{"n_layer": 19, "n_kv_head": 6, "norm": "rmsnorm", "bias": "none", "tie_embeddings": false, "optimizer": "adamw", "beta1": 0.9, "grad_clip": 2.0, "seq_len": 512, "doc_mask": true}
MLP neurons of a small language model. Each row is named by its layer, matrix (gate and up: input weights; down: output weights) and neuron, and shows model dimensions 0-191. Each number is 500 + 25 x the weight over its row's rms, rounded and kept within 0 to 999. Numbers have three digits each. A neuron's up and down rows have the sign that makes its largest values positive.
Before each neuron's rows, "fires before" lists the tokens most often just after its 100 highest values on Wikipedia text that the model never trained on.

fires before: " |", ",", ";", " ("
L6.gate1011:547516501546450475496509501529532488477481501472519508499508536500509535481544514487514456498478475521495502517523495530462534447465524531470467476504522523503482474504491490499495486528525480484498533550529510512551495447483462506534499470531483465520505526444518445509514428463486508539506521490516517514507507517472538461494474507514494490500454526440497477503538495498507509527497467472540518481498520467495494522490483520520467521501486487494531486529483465494485488491474527475479543519474470457497529449479477523514506492491526508471482527507543524496528492518499521487
L6.up1011:453469480489475499508499492524533488442494456521507528493546506488526486523511543525480496533466526484523513550503457501511535497492517486503523530478490528464547503533493498535469479501525488512456512486505525519496475491508474464525477498512484467510552472521491493531515492476524513558524491501516481513508499490513494504474488504497445498563499493505485515524503475489546524497519519507507486502522497509507526508528520519493458484455537495540512461519504487479424480504474539518470497482492521525518529526457476459463494476468521495568512472515486522517544525514542483475
L6.down1011:529506505501517488558481476476476486516489497453511478495507534508489516500495516492495463497507473482458523480479524516536523531522543506514501499475511509530485526480502525485526493512499537495502481493453454511477487494479499478497522464428513489503549523523511496507502509529472516491517523476503514506512501484516501498497469515505470522518504512553485495490515517498475464510511466547497495510499483495511508481467516490501499492530454488476503493443512532560527479484495513475515427480488472479455444466527484532489493543503512512474516547462577431497481495549467519543

fires before: ",", ")", " to", " (", ";"
L11.gate332:502507563503541496480476545520509479530509501511477516475467472531519537460475493514471534518470507497531506454486496515512518510514489502479519502464466511503492487491478474479486483505485489505474565493497494456481515502492496486496490448521518478510513526467521529490533522500475517509510517499523503502491466506504500481488525544478521537453524493440526468508484544502501505507502530547464525487518517497501468482544512438474459480491462493460508471473503511518555471512493509500481512499463429510497521482530499476512535531502504497465489515524483447498503484457424494469
L11.up332:487524477475461469479497521488477476496472479496520528535506462502503489508479507497520533485466511523504479506508507515489485499502502483533503477501506447521483535453505503501485506484530471447520482540509487521493521509468519544487522468485484547544493506530498517527500471547562536494499541530560497490426548497474513497505474464497508468513488455522496462480499557507481481526485501476501480526509466531517509490486465465534501505523507461484434501524524487524498465469505508529490493488495500519519508553474527551515511481475541456521531519508496498477491517489473541509
L11.down332:506493498471517567499534511496497459528490490483546440489467496517492536516504503490520496523524549518510535469498495463508517489507507519464490487503509510501470479516445506453496523506497509476519462508453546475469503499490493513545474550479512462487481485480494521473466509502496467484541519485463459511546495569534468517530504512535501509496511461499465484519520498502514487484545468519490510523512500498559469553503505455492494481506496517478514510516509497493570480540507465514493509485466457519515497473519475489510485519491499528458490491486475560496511515483521538487

fires before: " |", "%", "a", " first"
L15.gate753:505470526482507492518474515506489502520467511479469490458490508518489505499474491488457484536506552470460487492539458510549497504505503513474501484534515479501511457512484490525523504546555476525456523476464534480470503486476507542503516515454495480484476492496495493522503482530548525463506464484489522499520502516533492473526478497522490499513527501551502474510547487477487492491518539495530499532425539482493482532525538491492502469475512519477501524485515505489529477497498488512508468489508561471433507512532465524453490528538483484459525493549511555507513542503491503516
L15.up753:498517492515459497504520503496508483489480519495501513528468510515454467475523476524494510500512504536454483488447473520528493534526495460543478480545477483444456464510498496455455519493492490481473499452511484534504533493456499542490489477510553486517519519464493494534498487489477509486485536497525496524460474491487523480453454429496514475435472554481517476505490447515503501472451489496516513501479508473495527492501478468503499491501442485447509505480513496478449522495533493455488487531495512511487473486480520484514453487496486500486538493515489521520516478471513508508
L15.down753:471549502477521526497480488475478536473522467483522560451527524523547517481530555488503502504478515503500516559478504478523542472478516498527501523473517503559507517511470504525532497532476513506469514498526524542492461538510528542480470528516522514506493486526541524485512508502510499498512496496496512506490456505521462477494521468486502515509501462495504482501515482484455535538461568495449513495499564520448489455471534475498506461493498542528481478485498537505500491518544482511511511524491480485512478535520496504473530476469493496501476471479513479455513535497483494490

fires before: "s", "es"
L15.gate807:485464504514504478491510528442484475514531520507549469525483486500491466484487511508529487474518525525506473546541491526501527512472494465506462498514514519471474544513463511539480482495501488505557505523518495502465506514509494541496536511499502479460512499557510516462491514525526508475487479488491548468518489480458546472485493539495456522483503523508461496469509473481530475476541550483482522476481531547535527473501487546504502475509505497494507496514473488571493541487501481494503476530501494486491462504496474499516480460519456450474542526545514517528470468516489476483
L15.up807:524541541531516460507527465487518484503489522481499536466517532521451474482510515504503447473517540496510506498527500492461520511484483468545479531511491526467501515499494458503499505492487526466489492522504497481447533478497490489522464480516486496515511455503534528484500466478498510511527528489458555481509488465445502532476494515524522513465528491500480518503470514469517512520516522513465482497490512453556541557535464487485500471497527463518465478455484525508491521476485543528500522534487501523479507485497495514539499472535496458474536468467469504506481526435507517477
L15.down807:519513486489477482547453476531462434492506456493531527489457489499479449500488472478546538522522519476484538503508503504518496519501509491483502550469481504490506512501478473473542495480480504451483480521520514520471542504502448493454529524484506507547536513515512462495504496489515503430483503484506507463522495522502485517498504517506468481494494481527504470482517505440512522467526480538533500510469421525516526504501506541502496535467459545475543478497499521498486478503525484502503495497481480536458532487485509521536448514505496457489473502504526531513511490521530488499

fires before: " |", "–", ")", ",", "s", " to"
L9.gate547:438511536538489470481515490523503485530479490489502489488535519551499506467517492497493522475457542492469509568456480529531532500470483527500540526522502490528514499449491502491485549482494492479456481508465480484464521505478507534463497498462518485471459473503527486473509529507540495512528460505516505523474475533502544506499463516497479507542495480480500445494470516512468495486487455497509542481496502492520437511488516500551478492515491507489502505527523521535517511518488470462549516490443471480468457501506481495542521538541461485482495493516495520496493499482478498482
L9.up547:493519485474529484508548520512470473485495518490512463483525494530528446534520472498464489480565510457494476505523507534510524444519479490472467488537502495499533480517532556485505516519526545523474470545490473493474520457506470510496476491525520497491505467509521466505536532541485511508532539491508483514492458516488515486506498464495511468513523471532522478476522487476513528494494525498432506518481523473524493493480494488497521506540445488471491471502517529523529492511517527443474496463500445518527500476513529488478505519499479507513492537522474482492533538521521560509
L9.down547:475528502465499478523500529503495490495497465507497488522479511523522525518544474494497482510495507451527492493487494554469484478502483495500506509499497477540501518473497516499529506478480502526527516535493520519527492512501498530557458499472512551515517478497494508551522522501465490507523438474513506464451492487485528493499504478507504521543509488474476534496414541567480463488512489502534515497503536514448497551499513493518498479518521467492477505477471509496506490495526515476555513488535465475528519489499515541562510483495502543496511518454541434486499456515502526490

fires before: " |", " m", " (", "%", "0", " km"
L7.gate11:476499545448515477536483494488505499550496504495509548492501506515511497491505469507516503493474517505485474529496510455484497500507476556496506501534508533500503516516483495494543523475498501496562506474513471524511484517468507507508477549484498500469497426464461533559501473476523523505471498487494519467539500486494519550470520476537476447526558492492531512507487533511454509510501507497483519500506501466498504536496488490508462517533532486496530580504479523470474499495542532487500531517495491491503494546486481499554470502517525481459508465525474527517443479523514521484
L7.up11:506512517482481516518504504499471495499476509505511499474552554449525473477544484514481468477488490540482526517476412465481517515513542465514482482532472523477481500541496484529500526518537538495493510471501480508534541535485489530495512497528475553513539498501460529484505482477497484489499475497514520468515523501513511502517462497522530521530544462493490493521556527536512504506501501519497490497494499498480474516578455491525501456484541466533516506484536474539521501492483520461510503504533428482499523504471507509494479503514495496466511529519468509537476472505471489511
L7.down11:513512499516498496527532469492467473527502524527478455481451480514495469454480534510501516550488499509494500486531517509499490508513532490470497474480500498515537492488501520483477504516483478497497511478461531500432512500562460486514507483505494488491510520542497477485487499514496457501445507502494503534496487505546510477467485519476484526433455508543498508499501507484503479473481509465498506510470469559474510478476511477479513482513515512519540491470505528485526477522519540509516477481520530522515428487526473485449498489497539529487540523533510472494522502506401493534

fires before: ":", ")", ";", " by", " ft"
L15.gate162:479492532461519454471514488534473451485491491507514539493478470459463552483545500532504494490494502501541530511491454492462540524499462519496525473505500491554518482506505512494516470503517495531466520488511486466502495496475513502524477522540466529465538467565523501514439493525525522536463495518438526491500522509517518483535481479474512492456510451513510517497487522512464497509466446497518507539495509490475492452480539480444532494483501480488484532496534509485517530483537523518481521479511485468494520493511473516488512536481484515469528501515489493481479470469489469511
L15.up162:497489520523469477514503482489492478487545513459526497524524484471483488501510490509451478563517445480480506525512489530491462533476531524499501475523485543479451520477496491505504508495496524526520525481523501486471524466439459458491511444518463505527515510547508472532451469517523513522515546513520541504535478549513522569499485494479523461518519483483502469499506479508502517516499504520486486532520511526521482551503524490524494507479498482468541549529514522512530471504510528522513496553487479438495498465496504492484467472510514517515488483484458481462494509526486515495
L15.down162:486528512459476619483502502503500499524484438505483533523474468492497508475492479495481572516492511525508482469475486537481535502474462505502496507508503510546513460538469512490451455452509507510504501517507496490520495536507518490536515519546515529499488479526521518478493500509526474502499479475515514521481478457462485514488469518475517490500492486483476514494526535490499490478490481511462467517495466463505534504501502479488523545537533523524476499497471513521524509487505492460526525465506522462502494480495502479515482519527538516454532497464477544574476512508509496485

fires before: ";", " |", ")", "."
L9.gate908:516505533459549478532504468502538488509509511573536444504482537472508521472504554478475520478469480469527520523530478517500511474482522486503530521528511503510529523487488455481509490516481486506486514569525459525513487501504479498517516526484530522521535522523489503542480510511495464547504495460487513504468469513491468518471500516530467443507530512492525481515533522501522534476514445505527496498494511505458504429484525567514551534501520506474496502527477494522470511523498518505498515510493501528487472524535479469516490495502477483477499495547535511518482529487484512478
L9.up908:469488458459484499476512455497532454530496524507497483465499495493472532475523475481491519529471461492460497537486497555539452498525464500456500463530548489420511502478479527526518472469506464460483471532503496495445506517516496499489487511495483508513523513550509489483556496505525498524471488512508509512497524507495484470491481481503532489486470538477506505493465542503470483507505483491485482470539496514495433477506490503512491480524528507532476484512457503479522480484567486479479458486482470541494488518477525536477512455466516478490496543500494470489508476529513505499
L9.down908:491507511515505446511526506522487459517532503478482454497459466469544503508507482497503479507471476509528510541510500498506498537462474479495469494513500487496494512504480507481515529480469418481496463482479467497520521509508514425503504484449474509469568519500472458473482476527484472516506499491489522493523458491484489535474534541498471479488494498496500467448474536490511553498463505476566498500498487503486507557523518528478503511502486510510509481524490509461518467521485523518467502452506467493531542469517487462505525536492483506481518521496470470525474490475491528534

fires before: "'", ";", " |", "  "
L6.gate505:455481533501480488511479481506502497448496483483499543476503521521498500485524563507505445438470487458502518522540478527468486493498535514499502544527530488523512530529483525484525469458447476514507483523509493479524521469521465487504523511506486467455533496509442483544515509503497501521533519481527511483527529491490507530522447513540482480491496480520513517495511510487476523520520544477505495479523512528537517499483484542509478445479509508523572538484514507528493446454474500467537495524499489502497510519530464530498518523493512493490521487486496527511488521503450457509
L6.up505:495529535475546482541519510554481515502503501507531481484501560522512478477483536511504537489463515473471488461484469478497471533508497515483510552517492493540505513544491506446529498504492534507557519476488507494543478471531538553510526486550476506532523479535461477525497490512571477520494508457501456514513519541475516478510485472546507530451489516501491506467493481527549505530499458508543511486503501505522492534486509524511522474493484524481524502487464483519465495504502525450546491470516502520506475532485501496486492491520502481470517508506520540485467507497507476515
L6.down505:550470479494526502504524517486512507515492526524512505518477501494476523496535442497507494489543506522523536501562505501499525527489535482486473475514472522486519494486513482555474503529509460466486506483482537480483507528462527492497467501473551474519494516481488506518477505523484486477501503475493561504508490483499474481466524490506474552501520533534465504484538485480508533473520505501513496526452486483481501514490507483464507565477487447494480508502547491488565528519475458441479522464511478499502498492443492484523459437477476502516484527515492504484468462502523471538

fires before: " |", ";", " 0", "}", "y"
L15.gate363:514477489485487520507508507498463438466500453542523536449533579524501480477515522515513444521503469488450505531492504509476493497521506497504529496506446448489525525496476516525499520473543494493497469490497507479495457532502512467487512496524515494460485550526472464510530467519493506526511512470534491537464478489494473500473482482524530502525514478529532529515499469522464529510531507452497543506484519496500484500508503500480506526531543500476517519471528467520462507523462539467464496485483488527528533477538491495511519464521501492485473534513487523528463496482481514540
L15.up363:481493482455488482449486537526497483516517520519499492478466472470499495518484455522488478513497514474535479506477512521499495497489467522513515483454534491480493509516518472513495508512491463491449499529502497501516539515453511487509523532494548521485525469499499543503463502490504544493534505529439500487529501515540470437473470452485533512508504473477495471514524483541504429515502524508528522476498470537496500465519495453496520518483548537504488542530541515480478529529455502507472483499464531510510496528466498493550554516510497469491527508496546520500483494516482479461
L15.down363:487523527492511470465507484545552501486476514500512508510529545482503522494460481492467480553467527514472475489518487521545448487518497514498519492497482497504494496507480495491529483481518492489468474479493497533463513511487514559531483524506482502517473479483459525465491494524477512499477571507497516506495478490502505551492511521512525507481501521534478519505496473458529516517503498463521475482491505488459522488485488518549491531478500488547499536512487502487524451488561469546468466523549458470550467482540505539460504495456490473469520470504515537468502457498504524533